MLP neurons of a small language model. Each row is named by its layer, matrix (up: input weights; down: output weights) and neuron, and shows model dimensions 112-367. Each number is 500 + 40 x the weight over its row's rms, rounded and kept within 0 to 999. Numbers have three digits each.
Before each neuron's rows, "fires before" lists the tokens most often just after its 100 highest values on Wikipedia text that the model never trained on; "fires after" lists the tokens most often just before its 100 highest values on Wikipedia text that the model never trained on.

fires before: "\n", "|"
fires after: ".", " |"
L7.up691:474514511471502465455510512522492479479548508477501484677492486534448481465506575512527405463487575462521478512483542523556449589524521523396545559396446528481493500547500606510481500465505526493488493474555509526412534416464492523455514425528432507474476495492553539494575474504489480526493444531489530487540534536538435552497506529477519502561492535536499519492531542497443486432526513556490505542543432470508524459538482558528559481501427523397510517485492464387535495457522590493550565497422586538509435491506518473550474536488512486438506464475549468538420546506406507513517475469525563475496490500467500513518416497491487535492460498485547452583547497539490520535543535494475483570472526562485524492498457510482478539540479573506505551493498485484423526488466544
L7.down691:574501449424554520497500545523499483440531509491515474590491566577541491487476516552555465484570596430522470430502508511583455523435423463411496530582530445521530548531468468555461441528510523470501518486439511459523498488475507499566509533519535533573478554528510509487527484524436526529452562506569520533455465466512536428490454573463540456571471514518470492522414508507497448468483438558505485534445497518496515563434415525489501447465508425439503562561500502538471495487500472532410477496520580529513512444419488476501463526512552501530503483509558483508535514592503461472428475510491545518526480509478440520522511515495485467429502547453489402539570481552479521492478455492540515481522480480542554493565510543524550446510574491521488440488523558481504436453478443

fires before: "|", "|---|---|---|---", "\n"
fires after: " |", " ret"
L5.up39:644574494497467528447450521522381483450482481494497553468516464530510544532506566451453480498465521510636488425421493481511500474478588467512464526511533537473458537500493481570455544476485502529523503502454486451539520548483504543452455474454508449535470511443559522476514512526516461478455532539554508559490511506545480523509558479523558530560513474526540447520459514569516517435573488425447435482504555530477555513410522565542511470451526550450425455570527465471481515573517561506524483505543546509486489444604470504496498527562470503528528523492529493536516570491481502500509542499519485551511479498525526462442529520508454492461526534522498513419526496507488517516525451564573505469480470506454479403406469441466461498534548547488492446524533502471499447566518533
L5.down39:492498484471539479511571569492494476493448463461516530546414421473441518532516615485463525518498535485463454515489434566527474539527506407496482531507443444519473518506562548464378440514526505451509478475532511525489526385511433487522456480501511470490388490468530473512505403493545590475503574498540429485480491518540507572526504471474487516499453489478556410489485547426519433508490481487503503473488534507498489554507566448557516463562534522552527586444489529486395448521561450488504478442535470504517510460499530521468485426503473459501505453487562531483531478494465459454431525548469492524493537573477554539520524450473478555420489525481549516419496532463543468530530465469444461449526487442449568563507536509540504546490552464513519485496535547544508485508489501

fires before: "\n"
fires after: ".", " |"
L7.up1532:493518477530477596476523472400472461449520390437469468645586480503567402516511501475490470445473501462483468520480517545500465475486537511516473502439571491554518426554503498481480570450500567498419526528504497588472533516509484411413476490544450497500513522450481443482523443507557480560515481443484463489468525529512527477482566445503519443390487461532534533539501555521403493497500585548484448522520420456458495571486475493480504471520491566503492438533520490446440411493483483470503460515488526504522508456554473542540505512521443496500525451523527526513554573514535488538509473495519489526456477552476503462591461430493531572546525495510521403520477443484439515461518537549480457449461543487506531436543475502485581526491502549484490472496493519489568514448476529
L7.down1532:475550550507474490518546546518449462512520516542436580658484509494527507516446508555509559484516447460491525517419461471468457466530440495524537464538513503446531466430571502479470462553503468456460440585508405543504471499548514490543504530520524417526486528526527523508524538524568419443500498533492543441525457485542523518542446480515473526530534481533497417525446545515556508478532413577577524486550443552491512504474521533515453547488440463547476540577468572516519400460585552519484506449467549488476480535376487505540510514466504454494539499587468401514500476579519528502490565519460526511508544470509460532500549584518481498475494506462494542589501504534562551567493471445514463511504445504439571505472491445465485480428551500525521540477557534522470489524512443

fires before: "1", "0", "2", " 0"
fires after: " 1", " 2", " 0", ",", "2", " a"
L10.up53:453543534488552528517467440500438518559542530509414479554505464512449492535530527477452475530505458550520494480539536582515443458505496528461498499471512438483529533490512513535476446461541556527520511505436548485462475457442485474495391511619569517572421514480513509516524509481503514440496465477527558537520560524528423413516500537492465482478496492521563604508563507507481537464490569486459476529502493550514448531516443562517457542503465566468531479459465524477580535503478478464548518541494527535525456566536532484421463520427438509457482441489458459423465492511512552444516533478556511499441443464502499500440543528562520409466494403445445466454513484531443488499526536431408504445556501527509485539484514516558432514612474505496478465498536468442505510479488500
L10.down53:508475495434469538486421463589462546510567542460561519468456541576486537522490495494414519489432486531456508500497596539557423446550397525479556436539544534492498419484536531514510497502481479567573502438408456476525550508452529554535573527498469581490569453521487476491628576439435496467534497501566524450503452559517565440504449517524471522452566526477492485545512498420423491519487493506482528497466473546469509520472443514498480486521486504489469499450554509576482464517516430468502495550442455496426516486529525487502487546460546537438528509491518476516540455625479436471616464488443504509581546450469458536517528529434491469497455578523560501488470436552457524519489509429517516483448493582491497485525454527533434417521437479473499490525434618515498475503555497

fires before: "\n"
fires after: ".", ")."
L7.up370:452484479466565526529473527484400514493494497527456457532519430551472446571467470462493431445590532513459479487507510560572483478452463519407487496491501474521514483509527550585443560524536502543517412514460493540412427476528546478495534503522467487485461460525500516417502517481450470511393470487505516486489504463543521531469479477536521498469510457531546503505485495388422509457435516524448542457508513490486535507541491539519495461461503503472448500582509468450504479525617547436496498449495448535490508449528531511469517468480488492451523530507548358494488531454497524535579474457507513468445464537471517510545538426479469580535501493506472510431543468491491515458479437506482518477510474490494536482472480592493517540499520492522554508494504441514467444510494486
L7.down370:505521501523548462415451515483473496487505511536469516769501497540503454431540583460486442506519567504503498468476464529477425520525543545500472500456437500518520525490445570438478459491501504544454512469490553529459489507477511506472526605495499475519399453489488481573527480560480468529504505509471559510469545518557454511575505415582455487526526520530487543499458426446483494500499476489438442475470486487498516559465440462555515492435501625492465456450587455511521402427650520478516512502524499500519535477474466524533496531523472444508495521517460442516477475511480505489504528509521491469539557500554464466483496482555472518531527526486493531448544546500539475511530514482481473512479511526539476484482509468485482487543486482526502472535560463514539390516459456

fires before: "|", "|---|---|---|---"
fires after: " |", "\n"
L7.up343:516528508468512485451537474459447564420546479463535522445496454520497497471474530455564480559477604436568537511513547575501531573553504401496462583517527595439493479469439474531502464553461518437496518502454549509521469551530537522500477518553534463516447445501494495453530386471512513539498450467549528547448518524472466519475537415551500493592446530474523474519545510492478518512485516474490571388559487492540526432534510462538541470556521476435476448542539535509494444513534557471518499422490506536468516509485479474480515516514516539558466527441462473475536522551504513485492493419504519520543449531486481466534486503472480570482531510522492488523490476452526483480536522527495534492554542523422499410516544497509472501442454490480442486543437500450516508589468535
L7.down343:503490526488520531510537607592564517475563510508552507429404530509474490512470578510506486440507519499450464538476431489476494538526591442443475454471467515471442545527521465486469465582468534536486478429516513540554474462485384537516491446527491451551485525528502499475500496535529549481472458479536594540457509524527476434521538541410469460496467438556500466441480506527449474534421511504502464533470527549539547482479487478494486451515473544507565574486414509436473443549498449516440469477540492527470406474451508553562477559428556521517390465513443458502533433554416533463515481497461493481533497541518583495537497534427464510503554525531516475507557556472447530539539495562510484517482545471471456525519589499515512506523538513470467481496517521441517499541510480

fires before: "|", "off", " for"
fires after: " |"
L5.up1146:506543473508471537552451480532510528448555531510505485539506466537470452409531608414496479508467489456553518518537514463528554503394458492528444461480507485498464438524514505386494497444437475551520501496465493503436573537525455538558519487494532497594542368489510515448516477525521554496531520440470501440473530508511513471548537515518528476425536501484518491519514485494520558546503451501470419475449503460530513485509541505479507537509497522513517442579438429502539468542492511584484508556567534475489469438464525533559530503532523528516519528494557462530442482572432574558472502448440565470545498480604483540514531527524472453463492480511438532535530466486488590473569451527469498551478572489507523488506405553546501438497489480492401523495508504421515549500422491
L5.down1146:489528489549481491464472508436491560485508475531521497585472578565581479559521552502604515510550571529448484537453510467509527477540530430391517533505534537435541436454524508486453450534521534480464496531472519492505462528524505518442529417602557455470497550460480464504523587564524527464512523489441594480473459494587539500415450501530508536586453561495536522501467524396558451454526419456503485574533555520577447531492474557541468482595534501444443524464524428516481449527501468480529587462463391536528411499506457462490509447510485533507506483504464488487531519545516453460476533505551488438523462492475521479540502437477550480439494524474434523461471489516478470466544506528526538492550501549522482477564485435514448432522553454541488531495488538433479520517546454

fires before: "0", "1", "2", " |", " 0"
fires after: " 1", " 2", " /", " 0", " |", " 3"
L10.up462:427495427445481479484515409500465501486529475562513520555513454536460425573474530431469520484463379451554512505506538462519524554534497520493529548576467537461499490531474476487467565445559521527494552462485489491441478433509509533483540519527462448467540536512539532555472490532482538511552478470528499583471468568512508473486460593505497496447489593541565526468497505563451487461459455430557584522494499483453459492535500476520469533434526479481455485540448446511513515465488475444487447552588505477532490519579493458500547448561544545494488548494462434522484445519512526500499492493519553522494475400457500500492481507515440514444446484510479508428498456550491505492556457432398524505527452552523511551465513448512459487489492439481555513525510470513576450536499491
L10.down462:554482480459511504410519494532462546481495598463448486452518581442549488543510454490495502571537465512508496561507476499564523425437512508498511434477471446513455491580541542514481485445491542502558446477513469452511444465518457551447528470527568532498504481490422434467496619529537478493502493493444459560551474440476502511551431452575527530546488476457503470482510419543465534421504517468479500501530503521477460543461461491487488546498598518519543523526481495477572592508485477529528500517468469550557486558521466517519503510520496526568501555513438530442528473499493519457518465492485529514546523502446422533506453588452471530472515512526468482571544517488529572525533417495541400500498489499515561533435475442508536525500551573542477489478469441448484548554466446

fires before: "0", "1", "2", " 0", " 1", " 2"
fires after: " 1", " 2", " 0", " /", " 3", "0"
L10.up348:461605446527496491487527435425500496468475507482506510498451476499511520548509491472514484497566426547494511459516524543433475467436492530474416452532469538493460544500511552514408528484519515448490503440443603456548527485519558521453480513541575542458522446516527553429512511534467523519528491471532436501458513479511494478549435487528494511490500527490531477615566522547499548460541531479521484466417496478488528523471463514526471574578494476548529457513526456509503526497526454490489511567480580498484471465518533536588471457436558535465460478454534431521502427557452524474438478510521477461474466508415560467528594509534529463475579518487421516451509496438447531502469524536459529504506457508518536593496540451490496494521434506472464489395476467522495503495466490
L10.down348:508435483501516527506453509493478577457411574474452528527514502442436549475457524510557400473460426473487490454569529493533534501576533533416500515506608477549563555533490519488476455451565522456421515473551428569464470496494527482468497516487498541483476532475463554548458457438501474516443431456499504488517473541493473537448450455573497463546444526464497533531484429471515507482483499481459504533539426523541545465554466514516406494532580528469518546452454445469553483506540491468494643507482488481468514537486511482482464516496485444499491574511465521452481474576487485492505473432524453576544532550414568485505547462449542508532583522524499461480445532499513518524480514493498519463446509509564498468464503420559456545531478485493586467501458514472505517529470434

fires before: " |", "."
fires after: "|", " |", "\n", " 7"
L5.up69:441534523452402535505446452501485415536522567492456527493508575488570468585501579560502528483446514489533481494513540469546549437579419573469412517499469473508543571488476522517489509515561485474502448470513434448521545496489514581505527493519364571523502535450495473537521508553514474497415547508608510481459479534501560447525468494526529517490493480530508527498447490488498527479589448526488516592552506497543535476439499557525449461441408427438484486488534478501517506514492483509513530493546496456516549595487534561463490460432503474528525499537549459424501556544498407496523469581509495520536531485442499448507576482479482539552504498518564488480449496436481474457534470520497579590541543490507494529491499552442493486479445472503489472513442482527479473499439444
L5.down69:460547490462491467555499510530453509473522483486576506429453471493508467605449471518540462435488552542546534556437489567471416523504458498394511446488473462518578473561467547449550527535482494425556459501502470506483461520461489510530493431443427549523489514558472521444466505540518543512551537501481481501462515519515548487580457553498452487473584465489515455503484478562579490511546480513495432450523531560502507497447508502464487478428442538479434542568550474467494642578507498497483514491450429433499524571480515475469502491500521478435475485477461491514458462504550537549485523473468530523503486461514534521489498457527548451502538462569531484509433437484479565530512499415436450458437501538522547496492549469421574462488565483506459529478532466501491483549452437

fires before: " |", "|", "\n", "|---|---|---|---|---|", ":", " votes"
fires after: " |", "|", " Party"
L5.up976:431536472426530479470499503535543456497459451496515460391515589451439536483548620514502487493478503574666474507476513495541478576512490491539456499541432520537556517474500486495474489493499462541576479459491561501496483531446535503537463544538506510478494514461557500514440439512583486448491492470436507425475501470452584539533555517515431594495399514467557505520526417450450483476472509482559431507484475543459472540508486468508467496454462495456508578568518549426493486446438547514516483532540495530575459488549488520455513483442541470458466536518491457494482449514482562486535486506504542436557445516480405445563447506480469477494420500480456499519425495497520544453510541495473460459515494528407482549531491528486517451475478480454557525552520504465472521477479469
L5.down976:513415528468482504535535518501483487446541424474460540490576508579517479453502466505483551478427510484438541528465496586494504523548568515559498544513533466516529499541566503490498469512546526440458477537508443491409387513515458520455530470507513521562464494595469463476469456495430518492492523496511430528443505548544462561511474501484513513476473563524523522544486487456534491446479488467477501506439508541492511482490522544543513529444559495468504486531505467483458509477504565530508523465512466428490519509466511453538487452473577539523481501509525539462457529458416483507496495505446466469548458496522501499490526400492556538551542437418499461524505426460540581531563550483523512412497459585521506481515575492505534496479593425454503482460527488451499548549487533